Weights of a small transformer language model: RMSNorm before each block.
MLP neurons of a small language model. Each row is named by its layer, matrix (gate and up: input weights; down: output weights) and neuron, and shows model dimensions 0-127. Each number is 500 + 25 x the weight over its row's rms, rounded and kept within 0 to 999. Numbers have three digits each. A neuron's up and down rows have the sign that makes its largest values positive.
After each neuron's rows, "fires in" lists the words (lower case) most often at its 100 highest values on Wikipedia text that the model never trained on.

L7.gate875:482519518506564482499514486480511524500478493508504475509502524488497507508488471532444520489492544506534478455506483502480463558455495534516546507495485513487524484493518522510467523535492495481526506485527481502498534488504478492470493468457520470521493489519505520503469463505479474486466482516486506517473508525516475466510499493533488527532495498498513507497474517493515489500524
L7.up875:477513505504482480479463483473460536473476502484480491508455577495467533474464488512506454495483489487488513466474466467517520516486494508475498458511539486492526462524512485554493518513484503492545475517490476492503527462533482494539465498489461541463514504467510494448514489555522471494504510480538523471501504503526500460468475501487519489541459488504459533498493428496494507512522
L7.down875:497505477488515540497492454505471507458482499528477516516504445455506517499465498474502500489549541501503486495517531482523498519531469527504528525487464521473454450529521470482508484491499519493460531468540496478494459542501534528494499512490492501522499532512503505535481505487483489489456503542489483569498456524495484515497466498466520527478525517503512506503498531484499502503507
fires in: "as", "in", "on", "into"

L8.gate641:487515490546486457537487496511488533468461457480535497531450495516463493495507540504482497514493523503512499513480457516535545505523501496535504501484510493479476472603518480443511472491517510497496521475512489530491491512486500464465529494483507566509505521537506496537490471524491498487508537489509514504511506511524526503454506520540545515483510519494488546456478527514500496495529
L8.up641:543480496505463444521477442506471505514484521460470468507533475511493495511498489524481503502486515524490529542499508526513518500528505541513482484508480474493525454491548506510519525465534536513500525491534483533478520476448524485541480502524519448506487482517479497519518522504495499495514554546495549498462523481506498506485459511488517497532473523488500510495460529529478543495536
L8.down641:479493527476506515515544489463493526522456464508510536502493469545490538508499461515528502549514509486477484471473486526479460481513485513516469507534491472495532502484487501491491516499482525505496475472513513464509536535507518470494482540524507519497502473508495495511487490491553520476513468503516493490507506500495487533467502480526493468495519470504541522472520476492463538505501
fires in: "in", "of", "at", "to", "lake"

L9.gate344:484482520493532535511490514486520450510514505509508499523470510483511477484496522497539523501519498511486486486470502567504509524506454488465518455581501507473538530502533508484489480511483457503488501475472477495448508487536507537517453510492497530485502537492481485530484532531493525476523521461522494500497511541497485449496482465513494517482479489511418483519558479512508467492514
L9.up344:509498484518503501491479507500486463447484518528464527512489551491541470503483499457504498438540449455508498487484519537484428446464529492526526489540513551437533542516514528497494453474485508515500499485500462481493512516479470507472497510514484484488509492539502536539485476504503441481490544481534546513519516509505485476521488470502537486482484504519484496510506518483490475505506
L9.down344:459510492455489511541501503530517506518521514492487461434494488495512506493512476434549520506519510478500484505504513516510516495474481509476495533496514477494505476471489476504512495514504474500506473504505467503521478483495505518494500435479544504502527498507472514512484509509480522539511482494458483510500527543521505472484527510467499512466502510475483545533507526540502510473509
fires in: "had", "has", "have"

L3.gate839:531523497489480484500514512501503491515520462463516522454435492502485496486525466484469482473527532514528488496514547476541492514510483510488529453464525547523499523490469481505520511473515526522522509501534505515500518531502477527473491527491453489503508458488492473479472498557510538503532526495533465506496485469484530470501515500528519471525498462525478510470518528490492508514538
L3.up839:502521477527496494511560497510503491461501492467527467506490452516475469476491506487488520515421501485536520482524548478496472520508520541537501495528457484514489507497534481463475495491552459468505490542495481494524531539483527528488502490504508501537505562560573484446492527542510528511500496481457551493481521542483526460544499479515532512500562511507528525456497489491480504511495
L3.down839:500484518474495507509483508508496505521496474483480516488493510502497509480524493489497467465558518509467522477472513503510515515484455463501488485482528548535495501518466499537522520471486554536553512480568501525544502498519493540501502545498462485505506427455492482481460522525497526550503526517504471503497479447506497515492520478489491467491461495495456520495527497489482528502543
fires in: "of"

L8.gate150:496477475498521455496538508479508514562493527502501520470472508521496504494452496546485459524512516520496475507497526523506516480531486482480496482498495481504520500507514495507493517516505494514527512483453503514496498499480563472480522500485495497451505466510528498492478511460485513486540463505498510513449495509507540486515475526530556534494527448476498556503535518543499526519503
L8.up150:497527507485503459488504512485501530517496545539510523487492513503471562463478504505494496464477486500505497495503569523481533506466501491477503474514484464535498526534495538463532492514501503517474505480470539516461490519494535471507534531463517518455499498499537497471463537515504501462506521499495487487509515505517508467470497514526499488505508486468481515486497487525504526490492
L8.down150:505500482481530478525531514509504477527543478519496498494493516526490513479520518518517482515478515555489446494511523531507520473476506462478510481542477545464531525484482519480484484521503538496517535489494489518481529509488493522510521492467528480467478471528510511485459519477518449502506501524498549496442471514476491494544486469537512476518546470474471517493509548519476494509482
fires in: "to", "be"

L9.gate572:513519488534508544534513508498510498491551525467495492544492543533500490482445519496523518523510527508455501479538551528460547492467481471477518492516493455535512528456524524497489502545501502534509483507449492482513531481546456487537480518537504502461493515502483501497491506470502509452494494507526507512496539503483491454494500542512550532506496541507504494525495460526484514461512
L9.up572:468518478529535497519493514483530504498559479494483511542526536529520503511494475452475470511545505486450486475544541508524518515529490502515516496503467523516521486476504553509517472523535495496551507519515478488497485468512522521489525488511491517474506501502500474530519526531519539484478534541500494498427528496492509483556509519507470466521499518500489478512520454501476524481510
L9.down572:515488524469488473488487478505494492536466473524468491495472486497433514459464474501476495468481524490521519481513447500490473460464485463507513490482529484485511532493519500486493543512451495516483515493474478451509526483524503519501511493551499489482516501514526477496521494481473546466531491508482511474491491532479461469555505504538543437502515500502481511469493494520561469497478
fires in: "has", "have", "had", "took"

L7.gate200:524462529570511501521547469506498483440478559504476496507524504475516487519534529499449540558465546542500493519426509536490534491480511465476521463542503510507521498539487509477452471509538493494485498513497465489517487473493555522460462512504482524514525504500500483523528480550450480473523517514467493482528516499500513504518493504535493506467480479499557515512517510498481510486532
L7.up200:523482471504500474461520508504491500527536529482515454515486477496495480457489480526448500529473551518479515494478546490462490517556519470489527511514447487502508556530510502511525481508514547527473462447462453485526463530522503525474464521514456479529474521557489512511495460504487552518504515529492530469508515480479515542508494492489488463566459481481529532520526498540513467511484
L7.down200:505499508487494499473484488528529488514468521485542535505472488496495528512519490489525497529504440462494486509489492496497501453477493513515467514496558487469454445501492507475499534482484473487518473483516503514507530457515543436509499471513514526499470487463539504527490574502488463510495514461467471500458463482533517452524509485467496515466531534549491484489505474481531494473519
fires in: "at", "in", "of", "by"

L7.gate621:515544535479493504520487489512527479508510508479507476524442525500501558472535489489529461505476547488476473497526475522499499479538471502520536493477532497505496498513501492462453515485509532511515507519468513444505484483522510515521506517479490469500540491509522432484495524453503565547523503527545495507502522526515497484558493528505499482525518496506495529491553465497497539511501
L7.up621:521558474497538493469493493499536499493499552479530506521473513506499472516504491513497499486512565513495534494526482505467497497476481481473515491491503486515497499483479506476489461510483490520515565537480478483517500499491489464497524486464504458540537532541488498475543460523450523461498554520547546521532514520473492496491508460508510528515522506511511495530480474501485509516510
L7.down621:483550519455482505445519494524504516524498479511461435479478501451500543504481455467487519515480520462498507468534513515509499468494499492498519527503568497534545446529529491521481493503458502509492484516496488494557492475525518475499458498461506485535502441538511482501496536445514551505506517531471459542486524544457447482506493518498456497478506483487458525500489514497509513511504
fires in: "for", "to", "first", "after", "of"

L6.gate778:505520492520468501492484462473536514469478518521488512488514509470515494514505515530476503463472490445491477519469465528431474528484519495448510456521512522525507481490501458511467518501520518529537495558477509493461497497494491465479503538496493500542528465519484493514496502506482489494478489476524523478529528514458493518484521522504501508509497495482495464487486491496478516515515
L6.up778:478513538525536468499499545455512537454500520519481484453471515471488484490504486522495500443508464490502496473503465519470476532458536473479507521497524497486524466527468530487482476471533492515521474491515491489488491495489492506486532496504479507508503506514479448514500478543466533464491506482502527521500495477503458483482509517495521528494517491481553469480470498547508526504513
L6.down778:501443483528447495484483498522500537473515467469478458515499510520476510513522533485508480482495485553477494508491522476494521552481549503473459506502483507479505524525456493452491559512507528472493465494485511494527493458478510491486482517490518497471488498524498487504545540477544522502527474495496462480568491494488497499450488484515467455493453521458497525518543515491470479493493
fires in: "a", "the", "to", "s", "at"

L6.gate813:472517499528495483495500514522501473468517526538484465517516515478483484530479471520498517470468532492486500495549464485510514460530513478518494510540496480492511515482488483490532501498513504527447498533488492493457510491484487519504472519529457503506504527475517473497487499500534508478512487499503554488493480504531452491457490519476476529514545504484508528485504514552469491497511
L6.up813:497538512516479529482489485507522533490499489545470497499501514453535449508482508527526512466457494488531508494518423510483499468497526557514557489484517480510505515514485509495537496517500510518452495542493523482487498474510505482516537479493502523511525537524521487477454494469516493478477509536526515494497497506502444496469466520416521512535505515510495501483484491517512542503506
L6.down813:496499495479512461533502505490503499460459508507531491501504474493498476482480502478518514473457471505483487536509492493542478520495518482481453496516502487471516507481488482521542514498479544533498474510488530540466536494474539507496538503504462491497485501512499509512535554480519514504528508478465487501509469481485485466480541491534495508512470460506460518506509521501485460526510
fires in: "to", "from", "between", "at"

L6.gate178:470531534535488528524561494496477510514515537523528528510523472478477502478493472500488499494488495530471483529519420475522497516491452485421478520516449482481503489491508548481526495510474493483530489512459546510474489511511508500510550474483481537519535530429513489527514490477522518459509487471468534526525499454530495457489505501494535484494487502476494516523481494507500452492535
L6.up178:515527524502516495515506528493504505532517459461454489489477506496525515490508530521504506457504509483501486490514506501515481472508515449470419489525526491497505540540508518505521497509499497540496464505565518548498463506526478534547497491515475495525513536514482473530479520563476475472503480485515502460486468465467499517483518499465507481511509438494514487495546490512506516487508
L6.down178:542509520476480505487526474490492487526498560508502497547521499499472489558506472525469513480490488539491503490535500482483537492528515518518510519472483495493485478497545511504432476530486483505467480499502537467457502497524497445481524520463484520524488496457495522499505529508525553497514491507507504566509473478532521508506520495485564502490515520497532534501513499493469488445540
fires in: "the", "s", "her", "his"

L9.gate793:453475521490493510465516458493514498470501506531500505501470470512506512484460518478508456468507528465486494569510491515551498482535523478472547541510481474542470518505447483471505471549526535530493471505547479514499515520516506493468522514457534527535512469492482504494490511493481482467525496522523467487500510486502495532482484539513502492485470498527512506494500504515492477480493
L9.up793:487460507506509517448535534471517507510507527552491472478479467473489480434544508468526509509500498503505484508490485480505435456493561480451485531502507513498502438470498533496501507555521506500537495505482472488480512504488542506523509497451479467528514503465472507513467472480511459523518479503468501499515545509503529522503486481487500489517502527551470478524491441451493487492523
L9.down793:492569488485492481497445505488492529461455509477490481481518489509516505562463474533480515514524529509526462451494513515495477542451497497491473505531496495535512509487507478521503487474515528475503497502525516522488473472489520512480543510522508485486520499516477525471453490483493551523509517507526479484450532464540509505476468515521511479521475489486493506471530522507521494508497
fires in: "to", "in", "for", "won"

L8.gate718:507483471554460592478480504516492512515493504510484497487503549456528446509513495542471480504468505522490499506485507503540482432502507484481494453500508522505504499476534503553490453494498488487539468484524484461503510518552469508501505482531497529516543481499517489494501495517493490503515504513453520490498517530506498489526471465544557532433476445473484493516469548482495488506450
L8.up718:490499505501470512474508521521495504502493530523501545523511492533490512562487483481495500519537471494504509517511540500513487499493538482524494510490473553523486476482524477505477490497520494505485586536513472494509512478532467495500509469449489455471479495465499500503488511520548459499493486483499490521478482483457514504500543524467467521500501482539458495522484549531495488522495
L8.down718:513509503486503491475482538516466515486491550521482523460496501514490498515460533499539493480488481499537482536534511520502501481471491512522490504495494525496472427486487481508492499500508497526498507492490524478453520484469534501533480529517468515487491458476428535482500517520536496455460484470516516517533523504509535537528492522532543495524534487511485485487539576465533482496554
fires in: "is", "was", "known", "year", "are"

L9.gate699:497486509523435521525541532519476440480503525479491507494542484519465474504501527489531510510512487494476483511502478476496503507503489524477494495526471475502474497509513488514480475487528508536496527519540553461454487549504510499552482493518469472506530474495517472495481531473498493500485472492494536466539469490517482562524491528541508490519495531508506481526510485495542507519477
L9.up699:503495540550487499552521517522500463526508501533489544534506519459511472458477481482531493489516527536486484503511488543539518512511503476472504531484531495511475492469519526485451458549482543549451528515509485491484520513499484516528484492537482488533511488495570519533477531514502520488496480468451507472531536529489453489508509484475501476508514533526497476530487514471509512501494
L9.down699:477542530523557513516530489511514482481533532519450529511527482490515511515548480522544521502506525504489506452470477541522513506458521562538538510520528499465500532526514482523499483531506461492495506521506534542488502465489520493484481497478516484502494435453473485510509467454523487477470486532483498450534492501459504529524464439535509476510477534489488474516472492543476536494501
fires in: "had", "have", "has", "since"

L7.gate34:455472502434473453512516473517492502569479491491472494496491500516496518477518479497443483457490544501542523535487538477503499497480523549503520482467503498483484496507521489522495528461491515503505478464494518508537479503496517493475487443518487492536480446472516482539508488531481469565514488472480501530455532523496491526533479439464544543501482478496491509484498518479538522498504
L7.up34:513481489448532502516570501526441464491513532475495567494497499478489503467496481531463503517488513502535492516511492500488498507467491486543502484464502544470509468472480505496487455524509499555521520530492486516492513489487504502508489497509480539512498498498509500510533499509485500527493452528513534568504552504521523509480506472492514495477520486509468530468475499488541518533496
L7.down34:491489522475463501494496446505531510493515477527486494531530498567503502493471479452511507514502495504510495516468500519475499553475470574462500528473518498492499488536499534481503511492508531468495456481522498461545489501480479522491498499507525489515489479504496513472452512516522473534490507489491503503462565474504455513514483513525503503546512524529493481491460514512520437511479
fires in: "in", "september", "february", "november", "for", "early"

L8.gate699:458480509496485457498538525447489486513522505499504462488488505557510492499478499511494435483485506459504473457477546467503490438514456515525490509501534462460518461497488484497487499507512527498524481483518476482496480516498464482500486514515471490538494492535496482472485492554480521537548521471511516500498488512484482525472481498475482550470528484497493512503544505472495466493532
L8.up699:527492491500547498491503518462542511454485498484572529464504499535484478509493512464507527492521483536451468514520514486483504538469476461512528485497505456508489510527525458503510468504486531489463515513503450511484496516515459514479471497487433488468527514546479484538518519493475511454505491507511555494486536517474523512478535523501519495505493518433492490500534491530474500502512
L8.down699:487529517496511520506520559514471460475481516480529462509462514522536495495515507504489517490484487499491562505501474499492507483474528462516517523455474476473511484508509481486492517515422512503491534486505545536518493525506499470480473472476538490527495465505488490474520524497514514498484506533491473482478501459550519456477502501517493514498507478497498514500502498503512493470528
fires in: "his", "of", "her", "age", "its"

L3.gate186:531483489468528509491516494521508519549457487511541503504447474486493451511507468496492495529511514479490512540470548521520515550464514434505504559502546472535505514446517456522485464498512489533503486536513485487486502446499499509534475478499481477494507531493522486486509524445474506449508557546476514534506525525463534519533473523515514528488506530474501573476540507534541461510479
L3.up186:515464506510512499496494533493492493523449511516499513490513526474482524450492510449485504497528480478520493519479475507466459488498496469523494501517500488530522542547524466484569512507490491485522541504484533514504483494526501550492504506493516500515492501547494526545484492536509498440501493514514485493491506524489480503512500457518548529518498470513527481552494459503554504504485
L3.down186:524506500468485516525490465464488462536523505499539527515498499531494493493509534507504479478508518471488505509459489533555522471504495488521508490512511506520528506503542485499514481514517527469516521505531512472516483481479525492490529507491518487466504504526493528475487473507491537505476547476464504488479495481462501520471478494462499530530484530467488513507569495496472471494526
fires in: "to"

L7.gate564:533518528494501491487517472509519523470536477484487509531506489524484508546467527509449489501504497474473489504502455482532497539501495458523490480524475549538479517505464502471465514512501548547490468493494491507551494487515507489500481511517496550537509519524509472497505500468482486490499505483450513527531525520494515526495530523510525512506496516455528470547498533476534491513514
L7.up564:495477491509520526501483485463497508526485514528477461540523490518548507467480484526548555535538508485482518555508459471455529513492523475502516512505527501488531474516537494513486520495517491557518485539511490515461496510490508494496525524530497469514473482513514485538507456439482511522529560532517529546523521490527490548491479550488551512536490505505506505518486480504502460505527
L7.down564:485511528514479507453541494520511504460523477508485512505519494499527504526508535486469489498474503529443487521500504532502497515511507574507471515488493514498499524488460550506528546506472487472484506485490474493508498467449502487484490466490508491525506509500480497468509514539506495477491484492515492491497463498506494496534497481523476527445523502491465480472477527506514532507525
fires in: "first", "in", "on", "of", "for", "by"

L8.gate185:504466518495505492508464497475474470506506495533503509550527496510477519476510537475475496498520480505469525496498486524488465497474468526500516528482488496508474473535469511492535517530480519555510525482533493513499516487450481499508528508505512503494508470473521481456501501537539466500480537463519500484512500482477480511484539497474499495486501480527508505465507460484496476510491
L8.up185:474513485500510510501487529486502472481547483505563515514523507500501573465525509491509488473496476476491543476549496488486542504505445507491500522474462487543465498463483519492582478487492500486523508503538536525487469465461499505542464513498514505503550488536514469482472491510523472493508501456492508533499532477478482501494483487490471484480439523493451525547518503518482475497533
L8.down185:454483523455516496495466553499520499540516489512439502487485490504526437564539462469489508458520557512510549547491489523458483471503520468444490537523527519514516495550499484471465512497502530499467517528483471492527546506531485522500513489449491469506480485502524512502495477492505505474512517530501476479520512529499486494540513485510518451473480505532499481511467492479487489468516
fires in: "the", "this", "in", "year"

L8.gate561:489507522531486447502508504462531475514472476505493484485462500450509489473486508520470497493483503478497554466535508480537485506526540514521528522508471459525471490487546524519519504507501498498470509494540476534501535517495483496507467494522529513488507501550527505516505535503577492517493521452498496464517560492518525485510500519455531523551496506483448492516467519526488534532513
L8.up561:496498483489436554529492528487511487476435452465475480481488550476500490494504485489479487509482468505530469470472502440487525479488513512523436457490505519487532532485496500508496522509489444473535494556513507515510515456513475474546529469528545474509523470481523514513539514547468492519480489481518458495532519481511465472437516501461503450482511507518486493517520482512502490505519
L8.down561:450517525531478503505447483515551486450469518517503525495534523443512530540473470504534485477485527530495542488511500518479506545500515528482519481521538525495487472536488509490507535494511530474460516482522492495502547478449526477504490499425551540518453482493485501530486522485447511519518483492521516526492566503501497487495492492531480523503500504493461482475433525494514458505486
fires in: "in"

L8.gate161:526515535463451502527498490499474520495543491501511506553486539527490484475495494480529480512465486476506502556547521511508503489517526486516489486490491494510532512493516530518478500523492508524497492532485544487486504493470476486551514471494469489465518483461468500557483539520507490504490523506533462492514510490507509456514524466474486466465525495474472512551433515529492509512520
L8.up161:506480483492522504529530529461525561517525529480490491485539513510514519452490501483496477513471481457487498519507537525518535495436534467529547519523535533528512544453535502533492527522485459514499466519498509499460494500498514499495528487502513486514525536496506548505484523497513534517473505554507538474505483523493491538459517518524510501495499514471504507498496495472457498522527
L8.down161:526505496490479491488496461507494479532538473539517507533474529484491503455451525482507533494507512533479501514494524509499518530490502482532454495479504490495518532489488506514480534541517523504541547490474484481488515490520489498489489533504511510465494481523478487520477459521485509476527528502502508529477437520514521462531484511524476484484508449489495475495515492456487481497481
fires in: "has", "is", "have"

L9.gate944:495497468499492515487515503477517494508492474475526485523516487493492479534494503459498463494475525513530496501423537492494516484498514522499503446480505479523490478506527526523476503467500496513489502483476498482511497493476518484529486492506527538506477498466472480484504442495521535484558458467473514476477468518497459474517490515504452486448501503474506533527494531459534500531528
L9.up944:498530481486482501494450491501483513481499519501541515468535520516513474535476473480488468534481475448511471489451513474514491467470471463491474515513504484515485507467532470440530494488525470508502509479496522524498504525485559473550528476454480492501533503470500440515521488490585491509482509497495481538495507497479503482537505507493495512503545497531512474507486537507523546456504
L9.down944:525475482458478480498474505514503502479509487470475493437480474492471492520469405501522527527502454505511528527518517481533508482527492517446466536489506521500517457522482516529464491485471520524527475519506494545531477531497524483522503513534529497471520480530454531508530495533482517513493507510524486506546491555490490510463528518485502485508455494539499516496517527527483539538463
fires in: "was", "known"

L3.gate319:512477494505509518458503500481519501535520463509469511473494511489493485510513513486448516500464491510527526439486513459502521501531477470472529499505524524522511476499485487470507510505510544514559495463507482464455473446489449529499477519505534569515453521499545469475493514536523560483572508524506527507490552482505533508489502509496541536562483496478496518491518529491483446497562
L3.up319:520497488556518524470516506502492496544534529474486561492517502453499474464487532475490480534499481458531499450477518476502495461522480534523504491556536517526546517516500499483536486507535504495501505487506487467501507413468511503479532569514477490533488499503488467509473477558463504504530525500516521506532594528531521522496513490554495524522545480472482524498472527526517482499538
L3.down319:496501519470478493499473521491508502471524472484527487494491506492528506499533483544476514473451484523510542558517481502487521500462514455514474513482465508422521503494504489489471503550521495487505500493503545479462509532502440487471516449543505521506461473487495492502538501514547534496510489493483483510512488499514510491507500502467515494542463500528536493524535482509489494480542
fires in: "of"

L7.gate636:478510501522502478500532474473509500527511502464499495490450482530522528503540525504472487463472484520489542505504506475461502512529466488486473438509477463461518508512518491477521496503503462563511510485496498490514510490491496492502528487450500565493501532529467505480489527476529461482502504491429517511503503472515511529505500499461514500502464493508467480492525530536525516495493
L7.up636:487462505533487483501488558489505525503468500480522501552473469476489483527503489540451504480506526469533514495474534487499476512470527516503513537449498507492516474481494526526515531494512515504517511460498524531484506502495446505521502500508527522533480484519500540511536503499521485490510496484461463502481517521495459502453476521452530514493508543496508484479530474509521502521496
L7.down636:559477449488490515479532483503495495510512454481482511473494527535524507481507513447518500499538494502494517523514452494507522500487467472534495527546568476526504494525492519502511551509498452500524508514545521505514489500523545492496472491454492494480542475528535498539537461526514530529461522486500530446498520509516502502510502480475457525487485525500488516521500495494506483462474
fires in: "as", "which", "that"

L9.gate219:475459524525509497516540494515488529556500464508465507521501459530490456526549482519459515474495517514464494546468521468510499548503482508499491513526527528492482464516519535510476506493456491489450475513532519481459503504532468534477496495514508512514544515507532513481496486481516502514492453471497520525510506502480469500509500508458499485526495522537525519530501498553485519521519
L9.up219:525499520529508481531476505490475461516504516517506484487447503497485458492457487516496492480472468450515548496483544493507520501489518516461504478447465478449477505535557503497514503486482437474501502511495502522496520496489503514533522525475513512472461511487499484506519489471530494493476516499450484538489525512492498478491514499454466489515442515486503494518503501518466517525499
L9.down219:453517518452507534482539504505488506498521484449492530510507479503533468520495482513498504480517504494568477533485493522491509488535527506497545503525509520512489501484499451488495510472466496550508520546505549450501508493546545488517504456465476478515483488491527519529503492521491533482488529459507508456506477496518484494508481513492546503483492510488469519527478463526494501487434
fires in: "as", "was", "were"

L6.gate559:504437540541526498522518492517501504492519524479527528499453494499482509480468489526436521522478534528515459486498473509515501508540474474524484510542483510473507530508502487486489512509480476481523512475547496503521466493500472530512478466478486498523487530510481434523506534517520513438476510492490508489477490524539492486459495505484516497518485513520513493503478505478484481510538
L6.up559:508518529494486525553504499519498506515506479528534502438479446484486500496515503555528484509505487522471492511475490486527502511570502489482516445495471543570481492482512515515517497551493518488444518464530514516481469475487462498542490459495559473483468489485477487510508523533476538535514513503483523469495472473470472468534503484484486498492442496511510505515539511532527469494481
L6.down559:480511499504505501478470496519469465483512482471508450505506510490506474521501469505451512501482517483518480448511528492501510493481533510473489521520495511528470531503481527511485526461532510488543519524456472484553496551511511521495509468498465510524505493472479494494517484480510507477486499516492471481505490534542493496476513540479502523506509510513484501535497505467488518519529
fires in: "the"

L7.gate716:503481500492482515483496480500530516522462517519517482561497489502465500491496487494485454527535515494513459480520491522478494502483485501507521493465524534511519475526534493475491511491487511501467492518491522441531539514544514526483481508492536470479535526487553535521517503512522500539498500486477489535492499504477511499475488499525490565487503441498440499494484529470495504492477
L7.up716:474517516482482476511510512505456454531520550486511480528498501518524505565468489476502475503455526489514502476496440516507503487482501535503493513458493485503500498520538504443490500501530482515469502570492510449490491493489525482530503513492519507518492452551469489504496517488521483486486501491496512523519529491482426453468495493463507460508463539477521510521470480476484488487509
L7.down716:538531509486519505447508479514504580497461527499519492540505501512518477466526488494517495503527495513530506507466502518501481482523488519477501473482565478483504518501511492482495554552494523501469526518506535461541539478513512493495490514485532505494496504511492534512489503452488496514494521477493490484466468494567463503472478523537538513511472477526523557468519525500470491518459
fires in: "as", "asset"

L8.gate795:478499531517486476510511517525526519463520479520472489510475516498486522500490497469567505511499512490522476497547492524520491494456510494531466517536515520508494484461524542483514497506504497513502536515454540478483481501511469517459504492509442520488506459508484523525471509509471467507468523537508481469471477548522518541494516489454475512504527492532496477502464456539489492548516
L8.up795:511531465492493489499521464539517502515568491493510502492500546538484517485491497517541489477483482491525528478525526518531525503503523477480446494487509494520516524465513499450539494504503500497539439543484536455517511504484546512479539503502438493518527502507461510514547480523484501495477535500511547494526494540457491469507495524523514511508492491485491476501517455544501472510518
L8.down795:522509548469484483535583518481515500475494453501495518493527516478509467523489495527510512502501457509492480499527500500504538526517509478547483501503517509517460500507506477466505532551518501536481546515483508471481466549505528487493544507496514528477534468484528481457487510493487500521503494501550500489501485508494481506509518532486504410507508504509492491483470500487495518480469
fires in: "is", "may", "has", "are"

L8.gate391:475494472498478453516506532516484519494551505477482496504494535527451508485505511460543526474461525520477513492493492499513549503523474501545502472510501516523495503494507544499480568528517519557450494571482537468501455505463505517529498492507539485520523467489481499490525542494474497497518492443513480500509531509478477485473477556522534514482537482501505505517482495511476510505543
L8.up391:482504502526492516548539505510456489549478540490497533486470495526473455475471522463518493456494524533469520528463481518511470479542492476492456490511506497481494524534470466457484492482523521513489532526498519496467491507507497534551452533504490524504530510472492469483559510494546538508487470465511507515520541496474488523483465484516521498517522478513513505496494485487497503452523
L8.down391:460492542512500449548508500484513498507502540477438510500519503503480491480495476454547492494487515518494505500468471555510557522442515533493572530503554483487488507501537503547519453474525515524512502531505512507523559495470504473490465482534489487534488471526474547512506514461496475496548498468477518480479488529491496504524503465516509502456518512517472471485491498496472491535526
fires in: "has", "had", "have", "also", "since", "having"

L7.gate753:528526518488443470505540494505485502532490480486502489488462504490528518502481490527488453492524496465510541518508479516505492504522551525494526514468504522495469496486501495489497525525456522521534513475455548517487496541508520532494508543468483527503498514514467512507502504501502483561518495484496476519495489511476517531521524492538495531557521436524541507484506470505501510486518
L7.up753:551488533530515506515512471463507524496507488503515515533502547478554502481491472500437463465512506468460499488502540483489505498486483504534482496530494497539505500528477491534513485486497512510523437507476504526518489555481517505516495503505522543503470502528534503520496489480478483472526545478504464493487554498538536509493516450474487503522532521507536517492468528504486545533515
L7.down753:527489460529497505535502573523500496542497537495518524475476506486438493546454475493515521537477489496491455534466516515494505507526476546481495512477503513491492498489516495498521497483531499469496527488526527465463502505538467529540475497503481491516510489499480486524493503542512500469522488509515518514502490469521511532488504465491501468512533504469542483519481517480507498473532
fires in: "of", "in", "for"

L9.gate853:469504514513494515490479504494515512492585532487447473555487526498504502533508541544526527497462501549472482485447487549532494498502503548538545453517502473493490526486510492483520542529475468535532472521535491445485477458528498541538543517511512495517496452497496472488458529535494523471490474494493529488508484562527463485513476494463533507547480509497478477543510453475483504481530
L9.up853:518517496506492479475529480554480516518502507486469493507461481512521468550500510477504504481478484505531494519467495517548468472547506508529479488487528494471561472482503517480477498530465469514461494527503510510484537479518486548526519538482523524494541486480490548520447476507492493521512488494489533518483550527521492510516467513487443486526492490540489477469489445473505498511532
L9.down853:461493492499493474488470479467516435530514519437479529483541496474492514502501472436512475463475508490512499450509496500533513531457523488453568474529498465500500488457523533528493484503546471497528499479517526467451517489501534489533475507506473477499464436540508536457521507504472499506497507524519475525488478530482512496483520496522531537522549496504508482466573474498482463479504
fires in: "has", "have", "also", "had"

L8.gate1021:454518494514546488496467525493451528522525476511462495470504498526480489501481481476519473498497505527536524494534490457514506549486513523503476461517494487512417523510511576494483501541503493502532478504519539493471515500506471488543515499524514526481552497569508480495436512485509413478500493485498490502506499486486509494475495552479496514530519521492491488492522511489503482542474
L8.up1021:502505526495477495507491502487497512504482521502491490521516494528514499470447503538468501529531467498475523497489509496470478523473467486509498471539489497537462484534514530509481513508487470466502532468482496517489506504478540502514515517452496517476489543504538521491458508537479485440515486448479467495485525522492500537512510507513510502477553499495501515511521539490484481513492
L8.down1021:515504503470533516491498548504492497454508474498502524477512515476476484500509491465537479467461536487493466491502481484563496499538526476479465472504483525501493496475508562465505496538522455502476534501500551520493513511494529452479495500473528505476550465513502460469497494462456498489484483503533502520506493432493483523490489462495519506509531524508525449520576485510467528499519
fires in: "to", "in"